Weights of a small transformer language model.
Size: 14 layers, width 576, MLP 2304 tanh GELU, vocabulary 8192, 65.3M parameters.
Training: 686M tokens, 10460 steps.
MLP neurons of a small language model. Each row is named by its layer, matrix (up: input weights) and neuron, and shows model dimensions 464-559. Each number is 128 + 24 x the weight over its row's rms, rounded and kept within 0 to 255.
A block is one neuron, or neurons of one layer that tend to fire together. Before each block is what it responds to, as a language model described it from the Wikipedia text at the highest values.

Responds to: Table row-end pipes
L7.up536 [147 136 124 136 107 149 130 175 155 191 152 141  98 153 174 153  84 119 122 115 167 131 126 104 142 104 139 137  79 147 116 167  93 115 110 111 128 138 169 117 133 176 151 107 167 131  77 105 131  93 111 141 126 127  77 143 139 170 170 138 127 155  97 124 166 101 177 166  75 150 161 121  87 163  87 138 120 179 137 138 129 152 120  98 153 169 133 161 105  90 152 134 138 146 125 149]
L7.up808 [164 147 109 124  92 145 138 144 132  75 146 138 134 121 126  87 139 104 102 158 163 129 155  79 125 126 131 143 105 143 121 104  85 132 134  92 163 149 140 120  98 120 169 155 138 141  76 158 162 131 165 115 109 108 115 119 121 129 142 116 148 153 125 116 152 114 124 133  80 128 133 106 127 130 143 145 160 143 124 150 117 143 140 112 156 147 120 135  91 120 108 138 129  91 165 116]
L7.up1005 [126 120 141 142 144 145 101 114 127 133 109 138 179  80 153 126 151 143 142 135 125 137 136 154 167  98 133  91 143 138 132 147 101 122 118 142 165 113 124 129 107 156 152 145 115 146  79  77 136  94  84 140 106 137 123 135 162 124 144 121 116 146 113 132 106  99 111 126 162 104 172 150  93  80 127 110  94 114 152  88  47 165 132  86 143  97 110 152 138 103 129 102 128 100 158 136]
L7.up2139 [177 144 107 138 126 129 118 133 125 141 143 151 126 132 119 169  73 169 110 142 106 121 139 128  95 136 151 115  89 135 121 134 133 136 114 141 118 116 142 116  94 151 104 144 122 120 143 122 126 122 105 122 128 145  52 145  92 115 116  98 109 161 124 134  82  85 130 106 142 125 126 135 131 135 130 185 116 132 121 143 149 111  95 156 163 122 140 154  93 155 131 149 118  70 135 119]

Responds to: Mid-sentence coordinating "and"
L5.up101 [114 151 121 130 125 176 110 120 130 172 133 119  45 150 151  92  84 152 145 176 166 126 172 109 125 146 124  98  92  97 132 167 160 127 133 128 141 146 119 126  87 104 138 123 190 131 139 163 124 117  94  78  93 155 126 142 114 139 143  95 122 161 116 157 142 102 116 145 139 162 153 167 104  85  65 132 116 130 105 122 144 134 130 110 129 139 126 113 129 114 123 145 131 139  90 157]
L5.up429 [144 155 138 130 106 142 154 137 132 121 145 133 148 141 119 125  95 119 129 134 135 129 136  98 175  81  79 136  78 110 122 144 136 105 128 114 138 130  84 116 111 121  63 139 118 103 124 107 145 118 130 129 133 123 150 112 119 139 145 128  93 130 136 123 122 151 152 114 104 114 139 149 126 132 143 109 122 127 166 118 112 146 124 109 119 100 125 173 123 108 161 158 112 130 132 123]
L5.up1709 [171 126 155 124 128 164 158 128 103 140 186  79  83 143 141 160  85 107 146  97 102 151 144 127 130  88 139 124 100 137 128 140 164  95 124 149 150 120 123 117  91 141 115 120 147 109 153 119 109 118 145 165 115 140 146 145 168 112 111 105 129 154 162  72  98 114 116  99 172 170 127 142  62 147 109 156 111 160 159 131 127 156 144 119 109 126 136 138 160 165 150 139 138 113  95 116]
L5.up1928 [148 186 115 152 131 159 146 133 100 138 142 115  85  99 115 115 154 179 125 152 160 157 156 151 102 107 102 135 115 154 149 142 151 155 141 124 155 140 145 115  70 128 114 111 128 107 142 113 170 114 167 113 132 170 181 107 122 153 139  84 147 116 106  88  85  95 125 165 157 115 121 121 113 114 105 171 116 108 129 154 131 106 118 161 139 120 128 136 143 126  91 116 137 121 115 168]

Responds to: Connectives completing comparisons
L3.up233 [166 121 133 130  97 172 117 119 117 127 139 133 126  99 117 102 104 155 100 151 120 139 148 130 117  91 129 159 123 125 111  97 108 130 118 150 169 124  93 134  81 133  85 151 148 125 106 112 170 140 139 137 130 164 148 160 170 127 146 135 154 140 100 127 123 149 135 176 152 134 160 146 124 140 132 126 123 146 146 136 130 154 122 118 154  79 128 134 123 128 126 108 122 135 120 157]

Responds to: Numbers in data tables
L5.up184 [117 152 141 125 134 110 129 165 162 124 162 144 126 110 144 162 121 147 135 136 153 148 126 124  63 123 121 153 132 115  84 113 102 127  99 119 141 143 123 133 137 120  93 124 131 113 152 107  97 137 117 141 148 146  91 133 127 127 162 101 132 114 133  96 109 121 140 125 121 127 162 157 150 143 127 133 105 141 134  99 114 152 162 136 128 106  84 140 149  96 122 138  97 112 111 124]
L5.up563 [154 122 172 138  82 172  75 112 166 120 135 184  91 178 118 170 153 148 154 123 157  95 127 142 105 116 124 151 143 153 105  74 122 103 112 133 157 112  93 183 115 134 115  82 166  73 167 101  88 121 109 147 122 131 131 144 124 160 166 142 140 120 128 106 113 136 149 156 122 139 129  85  77 186 149 120 164 115 126 134 169 168 150 118 155 146 134 140 161  62 167 143 171 149  96  96]
L5.up980 [193 110 136 130 109 177 109 162 151 120 165 179 107 119 160  82 119 142 145 132 134  94 147 116 105 108 108 152 119 121 120 106 148 113 141 134 100 105 100 137 126 130 120  94 161 116 129 129  98 103 123 144 104 130 152 115  91 128 133 151 137 135 116  85 129 159 150 118  91 145 160 173 128 159 158 151 143  77 125 153 137 165 157 126 169 116 173 131 158 140 114 134 119 114  99 137]
L5.up1240 [119 100  87 137 135 140 127 151 144  79 133 173  80 147 127 145  84 114 133 125 161 132 131 108  96 127 130 129 133  78  94  97 130 112  89 121  99 123 132 127 157 134 137 166 168 115 143 132 102 110 111 136 115 151  97 136 145 138 139 140 116 132 121 147 119 149 164 121 117 100 161 131 121 128 116 180 129 116 116 122 141 121 133 124 171 137  93 135 101 119 145 103 123  71  88 142]

Responds to: Plural noun endings
L5.up649 [119 135 123 134 171 188 160 107 126 123 135 142 140 108 119 105 176 122 138 124 135 156 161 138 121 116 146 123 105 108 125 161 166 152 138  99 120 114 103 115 137 142 175 136 137 127 132 143 145  91 161 120  89 105 106  97 131 158 126 209 152 163 167 123 120  69 151 132 172 136 152 182 110 116  98 144 135 164 155 154 141 119  87 117 137 128  90  75  84 136 146 144 143 152 138 129]
L5.up1078 [149 108 117 120 148 132 127 116 119 131 105 124 107 104 159 135 103 129 112 126 165 152 128 131 176 118 127 112 131 132 111 150  91 135 104 184  82  84 128 132 128 122 119 143 132 163 160 162 153 123 135 118 117  91 117 116 102 124 109 133 131  70  97 150 125 123  97 105 134 139 113 170 124  95  78 140 152 128  95 184 163 138 130 176 132 135 109 125 118  94 109 159  96 102 147 125]
L5.up1654 [176 140 168 123 121 126 110 144 122 157 124 121 140 130 122 102  88 135 140 118 138 136 158 152 101 168 128 169  97  83 120 156 120 109 128  95 145 132  93 142 126 132 117 147  92 153  84 124 116 135 124  85 112 147 110 184 126 120  99 117 148  80 109 131 109 101 150 128 151 117 141 114 100 129 133 123 112 124 132 113 135 157 144 119 124 124 108 119 116 108 101 165  99 128  92 133]
L5.up1856 [123 120 102 110 104 135 112 132  79 154 119 133 117 178 123  90 112 183 129 112 156 116 100 121 122 118 143 150 130 135 116 171 139 138 107 126 123 128 117 132 138 145 110 121 126 160  93 153 153 152 136 120  81 137  95 164 135 103 110 120 139 135 124 124 146  88 119 151 163 140 149 105 147 146 130 120 139 179 131 131 135 128 152 118 124 144 125  91 151 131 122 118 124 118 142 146]

Responds to: Reported-speech verbs
L7.up350 [147 162 119 124 109 122 146 131 151 136 142 114 113 179 140 109 101 150 180 132 106 106 149 117 137  91 120 167 170 122 101 108 115 108  82 118 102 110 108 125 118  75 133 101 173 164 164 151  97 116 138 183  93 150 108 100 124 144 127 165 133  93  97 109 117 109 125 161 116 136 144 127 113 148 109 137 108 125 112 137 151 120 146 138 128 138 146 171 163 147 118 152  62 141 150 142]
L7.up376 [157 129  87 154 139 128 123 103 129 102 134 116 142 127 138 154 166 174 101 185  94 142 131 160 130 132 107 106 138 104 113 152 128 125 112 116 162 169 187 165 134  75 170 144 126 121 146 150  89 102 136 152 147 219  79  84 152 123 147 116 132 150 121 119 125 129 154 143 103  96 123 128  98 142  83 130 146 125 165  92 150 139 139 102 120 102 109 146 145  97 160  92 127 144 172 119]
L7.up1031 [134 133  93 114 139 114 134 134 158  82 108  87 116 120 132 106 125 131 103 117 154  90 142 137 108 144  98 162  95 119 126 120 134 117 137 124 114 118 142 139 142 147 111 124 107 130  81 162 157  79 145 159 118 128 140 118 138  92  95 121 132 145 120 140 136  97 162 172 150 128 113 113 140 125 127 145 120 161  93 134  93 130 109 148 118 148 128 106 106 104 142 135 108 155 113 164]
L7.up1213 [144 109 159 110 138 128 130 106 132  94 111 100 121 118  66 131 110 165 131 131 109 123 110 146 146  97 103 129 128 138 114  79 113 148  82 128 103 127 135 181 132 142 130 107 140 188  75 132 143 134 114 155  84 148 164 114 101 127 101 137 134 132  97 101 137 149 162 153 152 110 157 103 107 149 123 136  86 167 157 133 159 141 196 103 151  98 159 147 120 141 156 136 141 137  98 116]

Responds to: Structural separators and "of"
L5.up778 [124 177  99  83  83 121  96 107  98 148 155 112 146 137 128 143 143 184 122 117 149 159 125 120 114 169  97 126 127 156  91 103 139 115 146 116 110  85 169 128 117 162 106 186  94 163 109 129 146 104 126 165 125 130  82  93 108 130 134 121 126 141 108 157 103 144 140 112 103  99 140 147 144 155 149 177  83 136 151 137 137 137 143 125 166 144 164 155 128 176 117 145 108 114 142 139]
L5.up1338 [122 101 107 118 119  95 123 175 123 147 142 105 136 132 140  92 125 129 162 182 168 153 142 131 146 131 143 120 159 159  84 124 118 139 134 124 130  95 133 122  79 139 101 108 150 160  86 108 111 142 139 162  99 117 133  97 137  90 161 115 131 151 108  74 113  84  92 112 141 142 149 117 111 127 130 104 142 128 104 118 155 142 137 146 142 144 110 118  98  97 108 132 114 133 184 147]
L5.up1492 [130 126 111  89 104 136 138 117  86 121 160 105 123 137 168 137 151 105 112 130 145 170 124 140 148 146 146 140  99 185  92 147 167 135 152 117 110 137 143 147 125 148 119 130 155 127 127 155 121 112 114 188 126 130 134 130 142 148 135 112 101 133 111 106 103  91  92 114 144  83 138 129 152 116 115 138  97 108 102 106 141 130 140 143 137 107  96 151 163 113 121 120 113 124 115 143]
L5.up1523 [128 149 144 103 168 120 169 135 133  94 133 108 105 136 120 147 128 111 166 119  90 134 157 120 147 143 149  83 125 151  92 135 165 113 131 140 148 157 165 112 109  57  82 149 102 171  96 144 161 125 130 124 121 169 159  91 129 112 129 135 115 146 162 111 129 115 140 128 152  97 119 171 119 141 169 146 104 121 142  91 180 100 127 135 145 111 129 149 151 135 103 128 147 108 155 160]

Responds to: Time-span words
L3.up1547 [139 168 124 115 158 134  95 155  71 145 127 145 157 143 117 144 127 112 126  86 147 139 142 185 164 147 114 131 135 101 162 143 128 131 139 104 139 182 151 150 130  73 150 140 105 128 104 164 114 112 117  89 131 153 104 124 146 124 150 113 106 133 136 110 134 111 124 118 123 134 132  78 120 113  93 168 126  88 155  99 119 155 104 124 148 175 125 156 122 132 128 115 150 177  84 143]

Responds to: Table separator dashes
L7.up566 [118 142 140 117 124 122 161 117 102 158  91 114 113 133 131 154 118 138  85 102 128 133 110 113 160 112 148 161 131 174 162 153 119 128 129 123 107 121 128 136 152  92  90 151 100 194 117 121 133 141 118 128 131 130 139 167 114  89 105 156  98  91 112 111 152 124 168 110 141 146  76 137 151 143 110 152 143 133 113 120 122 134 129 156 118 104 116 151 139 142 102 172 127 160 156 160]
L7.up840 [122 135 170 133 120 154 125  78 111 129 117 111 141 136 139 140 162 147 131 159  94 122 119 156 123 131 124 136 127  82 127 148 138 154 148 124 171 160 129  93 135 112 123 128 138 147 157 118  75 139 163 146 157 113 104 136 131 169 177 128 166 108 130  87  79 107  98 170 123  78 123 158 130 121 120 204 142 132 174 119 129 126 108 107 149 114  88 127 146 128 140 153  72 118 136 131]
L7.up978 [128 145 144 146 148 114 118 152 131 137 153 119 123 166 101 146 120 133 122 150 103 169 130 115 147  92 125 138 116 146 118 158 123 120 134 120 141 205 122  74 129 132  99 150 140 137 105 119 165  94 111 153 134 131 123 118 148 141  99 120 125 100 103 134 122 117 148 134 129 135 147  96 159 150 124 142 125 151 142 109 145 154 128 133 149 118  95 148 123  94  76 129 139 173 116 146]
L7.up1189 [114 159 141 130  97 158 138 127 145 133 161  87 109 154 152 164 156 144 128 166 126 140 158 160 101 132 124 112 118 128 172 116 154 126 113 147 133 152 157 108 105 113  90 101 114 155 115 100 147  86 123 140 150  90 127 127 146 126 146 150 125  83 133  88 121 128 135 126 126 125 134 145 100 116 129 143 130 108 186 153 126 136 115 100 105 118 155 155 136 156 144 150 102 162 124 132]

Responds to: Markdown table separator dashes
L5.up250 [106 133  93 100 121 123 123 164 133 110 150 160 126  76 125 116 134 146 125 107 147 140 169 167  97  90 155 115 122 171 124 155 134 105 138 111 139 145 168 166 132 111 136 166 165 124 115 102  71 141 136 125 100 120 125 131 136 138 124  80  95 170 109 136 105 118 115 135 102 128 158 142 104 126 144 152 136  97 180 134 116 159 127 102 107 110  78 104 121  83 115 104 154 131 125 118]
L5.up655 [138 131 132 113 124 140 131 111 151 103 125 143  82 140 123 155 146 157 121 120 134 123 125 160 130 128 116 132 198 171 155 129 136 113 123 144 118 131 166 107 149 123 124 183 148 155 133 139 160 156 148  72 129 131  85  81 164 118 143 154 132 117 165 113 116 167 148 154 127 117 139  96 118 128 133 136 120 157 148 119  79 162 140 142 131 132 115 121 148 134 163 117  97 127 171 123]
L5.up1465 [127 150 132  80 113 151  89 162 127 155 156 171 137 122 106 117 141 150  95 135 160 111 189 101 113 116 133 142 162 102 130 107 112 107 109 119 170 171  95 112  99 173 110  97 145 121 138 170 202 112 115 116 174 123 112 154 107 142 149  78 128 148 171  87 107 137 147 129 102 106 143 136 156 138 110  91 144 110  74 143 142 144 199 124 126 133 122 150  63 124 110 130 152  84 111 138]
L5.up1499 [116 167 124 112 122 146 139 140 142 151 116 133 136 122 145 101 129 144 108 138 140  88  86  97 120 157 120 145 117 113 137 130 137 120 138 107  91  84 141 149 113 105 112 129 110 126 114  80 128  96 124 105 108 140 152 116 144 137 113 166 143 107 137  95 110 103 152  74 116 106 152 113 179 153 141 119 139 125 119 122 158 148  92 179 108  84 143 136 105 129 127 184 115 143 124 128]

Responds to: Word continuations and connectives
L3.up666 [124 168 144 121 137 137 122 146 169  95  99 166 128 158 124 149 135  69  89 130 114 144 132 132  96 142 123 112 125 156 138 125 108 124 147 150  75 144 125 103 122  75 115 106 133 124 130 166 135 109 130 130 159 106 163 138  77 150 103 113 128 123 124  99 140 133 122 128 130 103 138 119 129 120  91 112 151 113 129 123 111  96 155 141  97 103 138 115 120 105 100  78 116 114 131 123]

Responds to: Table column separators
L3.up1087 [111 124 168  77 139 139 132 134 102 115 144 102  94 162 135 137 102 169 111 174 141 140 173 133 144 158 108 128 119 146 156 112 142 121 151 145 127 100 111 113  77 123 127 107 118 153 151 124  99 145 142 113  90 157 135 149 133 143 122 147 132 126 149  94 129 127 154  81 139 129 137 126 174 151 121 157 116 138 114 104 150  98 130 109 131 139 128 127  98 143 147 137 127 107 138 120]

Responds to: Table digits, name endings
L3.up1898 [138 118 131 133 141 123  83 138 143 138 136 117 129 131 128 110  79 172 108 152 106 121 105 129  88 151  50 123 133 171 132 165  88 107 127 103 142 148 139 128 121 159 145  84 103 136 119 124 152 146 133  91 102 122 143 110 105  92 145 125 119 151 135 109  96 110 156 124 105 118 142 135 117 160 120 118 124 131 111 107 119 154 128 124 145 112 153 126 163 143 149  92 112 148 142 111]

Responds to: Coordinating connectives after long phrases
L7.up58 [107 149 169 104  90 130 159 158  65 144 128 124 148 157 131 140 124 188 133 168 133  99 107  97 149 137 120 138 141 157  95 130 108 160 137 176 130 113 114 148  81 145 114 123 120 166 134 115 125 130 160 102 120 151 139 173 115 103 130  88 135 129 136 114 106 133 115 148 142 127 129 102 193 134 113 146 106 113 155 114 168 110 111 132 131 132 133 129 112 105 133 151 158 135 140 158]
L7.up560 [154 100 149 123 168 179 173 181 114 127 124 135 126 124 121 136 119 153 116 118 137 149 107 151 121  71 164 171 149 126 156 136 156 117 138 130 146 160 124 165 122 129 128 139 159  86 130 178 127  91 182 111 103 148 121 112 143 139 115 142 106 131 158 138 106 155 122 164 178 157  84 167 128 177 145 156 157  96 128 111 151 149 150 122 144 103 132 140 108 137  91 103 163 153 156 117]
L7.up2209 [125 128 149 139 125 133 145 140  83  84 135 149 108 127  82 140 114 150 135 187 156 134 126 114 157  83 102 192 117 153 135 133 179 132 113 167 135 150 119 154 143 123 173 137 135 113 117 118  86 119 131  83 108 175 124 111 130 149 111 167  96 116 120 109  87  79 153 130  99 151 139 108 153 133 124 146 119 171 144 120 148 154 134 122 108  68 139 125 144 142  80 150  91 144 140 171]
L7.up2230 [173 111  94 128 200 112 112 128 118 112 146 139  86 127 122  97 162 131 118 152 119 121 126 120 144 153 125 158 137 131 154 171 138 108  81 140 125 125  95 154  92 136 124 133 100  76 103 144 149 130 133 137 144 148 127 143 116 158 138 135 130 166 123 123 131  96 145 143 129 146 148 124 123 129 132 133 151 142 159  85 135 155 118 111 120 162  75 134 137 141 102 158 155 159 147 123]

Responds to: Period after numbers
L5.up783 [114 128 131 117 130 134 128 132 150 150 162  71 132 117  79 142 120 171 141 163 107 124 133 160 149 139 110 115 132 137 126 155 126 118 157 110 167 129 120 116 156 141 110 180 133 121 115 123 127 118 113 126 116  92 100 130 121 125 166 145 130 152 139 134 146 119 133 123 136 110 155 120 119 125 162 137 153 128 121 103 104 155 156 148 136  75 118 145 110 101 117 137 115  94 131 119]
L5.up992 [109 141 105 160  88 153 175 142 122 149 132 140 120 131  96 121 190 146 141 152 127 148 135 129 154 141 101 135 143 192 120  77 124 132 134 161 131 135 121 111 109 104 131 149 113 122 157  88 145 108 101  94  86 132 144 143 168 145 163 171 149 132 146 149 102 131 109 117 103 126 175 134 129 126  88 119 127 129  91 102 121 161 107  77 156 155 143 126 121 108 108 143 141 113 146 153]
L5.up1007 [137 169  78 132  72 172 151 117 146  98 127 130 134 122  76 120 151 176 174 170 148 148 134 139 120 144 139 146 128 167 130 105 103 152 114 151 134  89 154 146 114 132 177 128 150 139 163 131 135 123 120 131  93 160 114  93 156 110 120 159 101 167 122 140 158 138 161 113 112 139 126 131 153 123  88 113  87 142 117 143 116 161 134 129 182 101 176 125 120 143 116 127 155  91 127 145]
L5.up1212 [147 112 106 125 116 155 141 124 169 170 139 115 104 105 113 124 183 160 122 141 141 145 142 111  91 147  82 115 147 172 145  90  98 132 149 128 136 159 101 122  85 113 127 153 126 169  83 137 143 144 130  99 151 124  99 147 131  97 105 167 109 149 125 124 128 142 114  93 140 118 135 106 140 153 110 110 134 120 145 125 144 158 121 114 149 134 127 132  73 101  86 100 134 101 128 117]

Responds to: Claim verbs and word pieces
L3.up1539 [135 138 130 151 117 117 107 152 182 136 144  84  99 109 119 130 117 109 133 106 155 123  96 169 110 150 119 127 129 143  94  97 168 134 148 120 140 174 146 141 126  77 109 133 138  89 141 142 134 112  89 154 104 140 103 167 160 160  92 167 102 146  90 137 146 128 136 163 110 114 142 149  90 143 133 134 142 142  95 138 135 131 101 101 131 137 127 116  84 156  98 160 128  83  86  99]

Responds to: Markdown table separator dashes
L3.up1955 [134 160 124 109 116 127 155  90 125 122 118 123 120 120 136 135 114  80 157 131 146 120 130 112 122 126 157 129 132 127 130 166 143 143 181 135 187 100 141 117 143 177 114 162 135 142 129 160 169 115 123 114 120 106  86 156 119  86  87 160 132 110 144 106 134 148 148 159 137 104 127 114 127 112 151 124 146 103 157 143 123 159 133 152 122 114 116 137 134  95  96  87 133 175 111 136]

Responds to: Decimal points in measurements
L7.up148 [162 141 107 123 128 138 152 190 136 135 215 150 117 132 144 116 114 152 185 182 131 117 127 141 154 149 108 115 108 164 161 131 108  99 103 119 125 166 144 114 114 134 109 113 161 155 131  85 111 151 128  95 127 102  91  53 129 118 119 131 125 131  95 133 140 132 122  78 136 142 157 124  85 118  93 151  77 145 154 119 142 134 105 123 143 107 128 144 126 150  89 118 102  80  98 149]
L7.up335 [168 136 128 150  95 108 127 118 147 142 136 180 132 132 139  91  92 125 112 131 121 131 127 106 109 157  63 182 137 186 126 133  76 109 131 109 152 139  95  93 142 127  98  98 126 120 122 140 132 135 137 134 145 132 138  93 133 112 127 147 105 131 108 107 144 133  81 140 136 154 108 115 100 145 131 124 126 136 107 129 131 222 151 137 173 164 127 136 126 119  77 118 113 117 147 111]
L7.up680 [170 139 134 151 123 147 134 159 135 143 117 175 138 142 156 145  76 116 119 154 149 173 141  94 126 114 130 111 156 123 157 144 168 143 114 127 124  98  99 110 109 152 129 124 166 157  95 126 101 116 110 118  92  68 132 132 127 115 153 156 152 167 118  97 130 123 168 119 116 127 107 123 124 171  80 182 140 108 142 134 106 148 130  94 143 161 121 115 108 149  97 142 150 129 156 114]
L7.up2077 [132 122 110 141 171 152 101 216 101 143 164 173 116 155 140 165 133  70 143 130 157 141 149 167  81 111  76 132 107 133 108 150 107 146  93 117 192 115 105 117 138 116 115 113 157 115 196 136 124 103 126  91  93 120 111 140 122  90 138 126 110 144 133  86 104 117 208  78 173  98 136 146  91 148 143 131  77 144 114 103 153 146  91 146 123  97 126 101  82 146  82 119 114 169 147 157]

Responds to: Time-span nouns
L7.up1418 [148 122  83 106 126 142 168 106 102 133 137 144 132 110 144 135 131 101 119 135 143 128 129 121 151  83 126 142 113 123 125 100 129 112 118 132 160 105 144 185 150 113 110 124 155 138 162 122 106 103 186 181 141 138  89 138 151 156 122 137 134 124 210 132 148 133  93 116 136  96 122 105 119 170  71 107 107 161 116 151 167 125 175 105 155 159 131 132 129  94 102 133 132  85 105 127]
L7.up1804 [114 158 125 107 128  99 170 155 119 160 134 114 140  89 120 106 165 120 125 135 156 142  97 109 141 121 139 148 148 105 106 129  85 123 108 142 113 138 127 140 141 125 154 131 134 139 148 121  88  95 163 196 144 133 120 128 120 146 119 174 135 152 123 114 119 133 121 125 131 125 134 150 138 124 158 105  94 112 109 131 141 107 173 106 144 128 101 111 156 102 133 150 142 131 122 133]
L7.up2257 [117  88 139 107  95 125  99 126 105 115 130 109 116 147 144 134 134 101 137 142 139 111 160 137 119 134  88 138 101 132 106  84  84 127 116 137 119 130 135 135 136 103 154 129 160 108 129 150 135 119 186 183 117 144 106 150 122 135 129 135 111 110 120 126 129 136 147 108 157 107 115  95 181 124  76 110 142 125 132 141 146 127 144 140 141 128 126  97 137 135 144 147  62  88 124 147]
L7.up2268 [157 142 120  87  91 130 123 121 125 125 124 126 125 156  89 120 146  99 110 133 172 101 142 122 123 113 122 141 142 137 102 103 102 131 176 107 167 178 136 153 111 138 119 148 168 120 113 116  97 146 136 152  95 126 103 144 167 103 141 150 138 149 128 108 131 156 135 147 136 108 171  97 117 190 114 185  86 124 147 114 124 146 130 126 128 123 114 129  87 177 147 134 108 125 141 143]

Responds to: Speech and reporting verbs
L5.up1096 [151 143 135 134 131 106 140 111  80  90 113 139 118 124 111 163 141 128 116 130 133 125 131 104 146 137  76 134 115 123 120 138 167 117 187 130 118 130 196 149 137 125 108 116 136 117 140 117 119 108  82 132 138 133 133 122 142 117 141 160 118 161 117 136 144 123  71  70 141 125 150 143 137  96 144 176 144 137 106  87 127 143  91 108 134 121 102  97 104 157 137 123 154 164  83 131]
L5.up1235 [112 175 158 118 123 160 148 155 129 120 107  86 148 136 103 119 113 167 147 140 124 159 122 135 109  96  85 147 123 131  94 123 140 139 157 104 181 128 111 108 143 134 121 148 144 100 159 120 130 106 141 146 120 146 105 171 140 128 143 104 118 142 114 129 109  86 148 171 158 113 141 106 122 167 112 164  87  68 158 140 127 139 101 146 153 125 117 135 104  96 139 152 153  96 109 122]
L5.up2262 [153 112 121 147  85 170 119 154  96 105 125 113 130 136 108 135 107 132 120 104 136 141  93 126 109 132 131 106 118 132 144 119 124 149 138 125 113 118 145  91 105 145  98 108 142 148 122 165 123 163 128 140  96 135 106 137 104 118 113 142 145 138  74 135 120 119 143 118 150 114 149 126 134 129 112 139 130 173 121 107 140 129 113 106 147 135 115 109 113 123 125 119 130 128 100 140]
L5.up2294 [117  98 153 132 130 139 103 111 105 118 167  98 129 137 133 134 133 142 139 143 126 121 104  74 126 102 135  97 118  97 139 124 120 126 140 100 137  88 173 121 110 179 135 159 132 127 121 141 126 151 104 120 120 160 111  98 124 131 112  76 143 146 145 139 130 129 158 149 165 146 139 135 105 124 116 197  94 136 155 108  99 107  99 133 147 139  94 108 151 137 146 103 127 150  86 182]

Responds to: Digits inside data tables
L7.up200 [111 168 114 116 118 101 140 142 142 172 145 102  71 150 126 128 119 138 169 172 108 156 154 115  96  68 129 143 134 150 109 128  92 129 136 110 115 147 154  78 154 140 118 134  83 154 100 116 108 156 136 180 114 169 153 101 122 157 146 108 130 154 139 108  96 125 140 147 133 103 121 127 136  92 128 108 153 127 133 132  90 122 124 188 153 136 110 167 157 130 119 123 145 141 120 162]
L7.up1054 [109 126 149 129 149 100 125 105 106 124 183 136 156 132 113 135 107 123 106 122 122 166 128 143 133 111 116 126 151 126 102 152 110 124 127 137  96  99 119 107 114 173 145 136  97  82 157 111 154 134  85 122 133 167 117 125 114 112 161 113  98 121 133 119 122 110 133 118  91 126 133 116 117 150 172 157 165 132 108 117 115 142 141 156 126  82 104 126 143 131 139 100 100 128 165 124]
L7.up1150 [129 170 110 106 173 147 119 149 175 129 108 165  83 144 158 106 100  92  95  93 123 127 127  97 123 137  88 161 128 132 132 158 110 128 151 135  96 124 127 115 152 124 161  89 101 134 110 148  98 125 129 108 110 100  90 149  89 127 122 131 110 118 145  82 106 173 140 146 162 100 145 128 127 106 136 149 129 169 128 106 132 169 115 210 146 131 131 144 152 130 131 154  86 118 126 117]
L7.up1874 [172 151 134 122 155 157 119 136 163 165 122 147 131 166 101 127 109  93 110 153 175  89 150  78 132 109 166 127 158 143 133 135  94 158 111  77 117 119 150 145  73 174 145  88 129 143 129 119 144 111 141 126  77 106  75 114 160 123 129 113 138 144 155 127 129 105 139 146 133 110 163 103 113 146 144 156 129 162 138 107 139 102 188  86 160 114 135 131  80 117 122 147 104 107 192 133]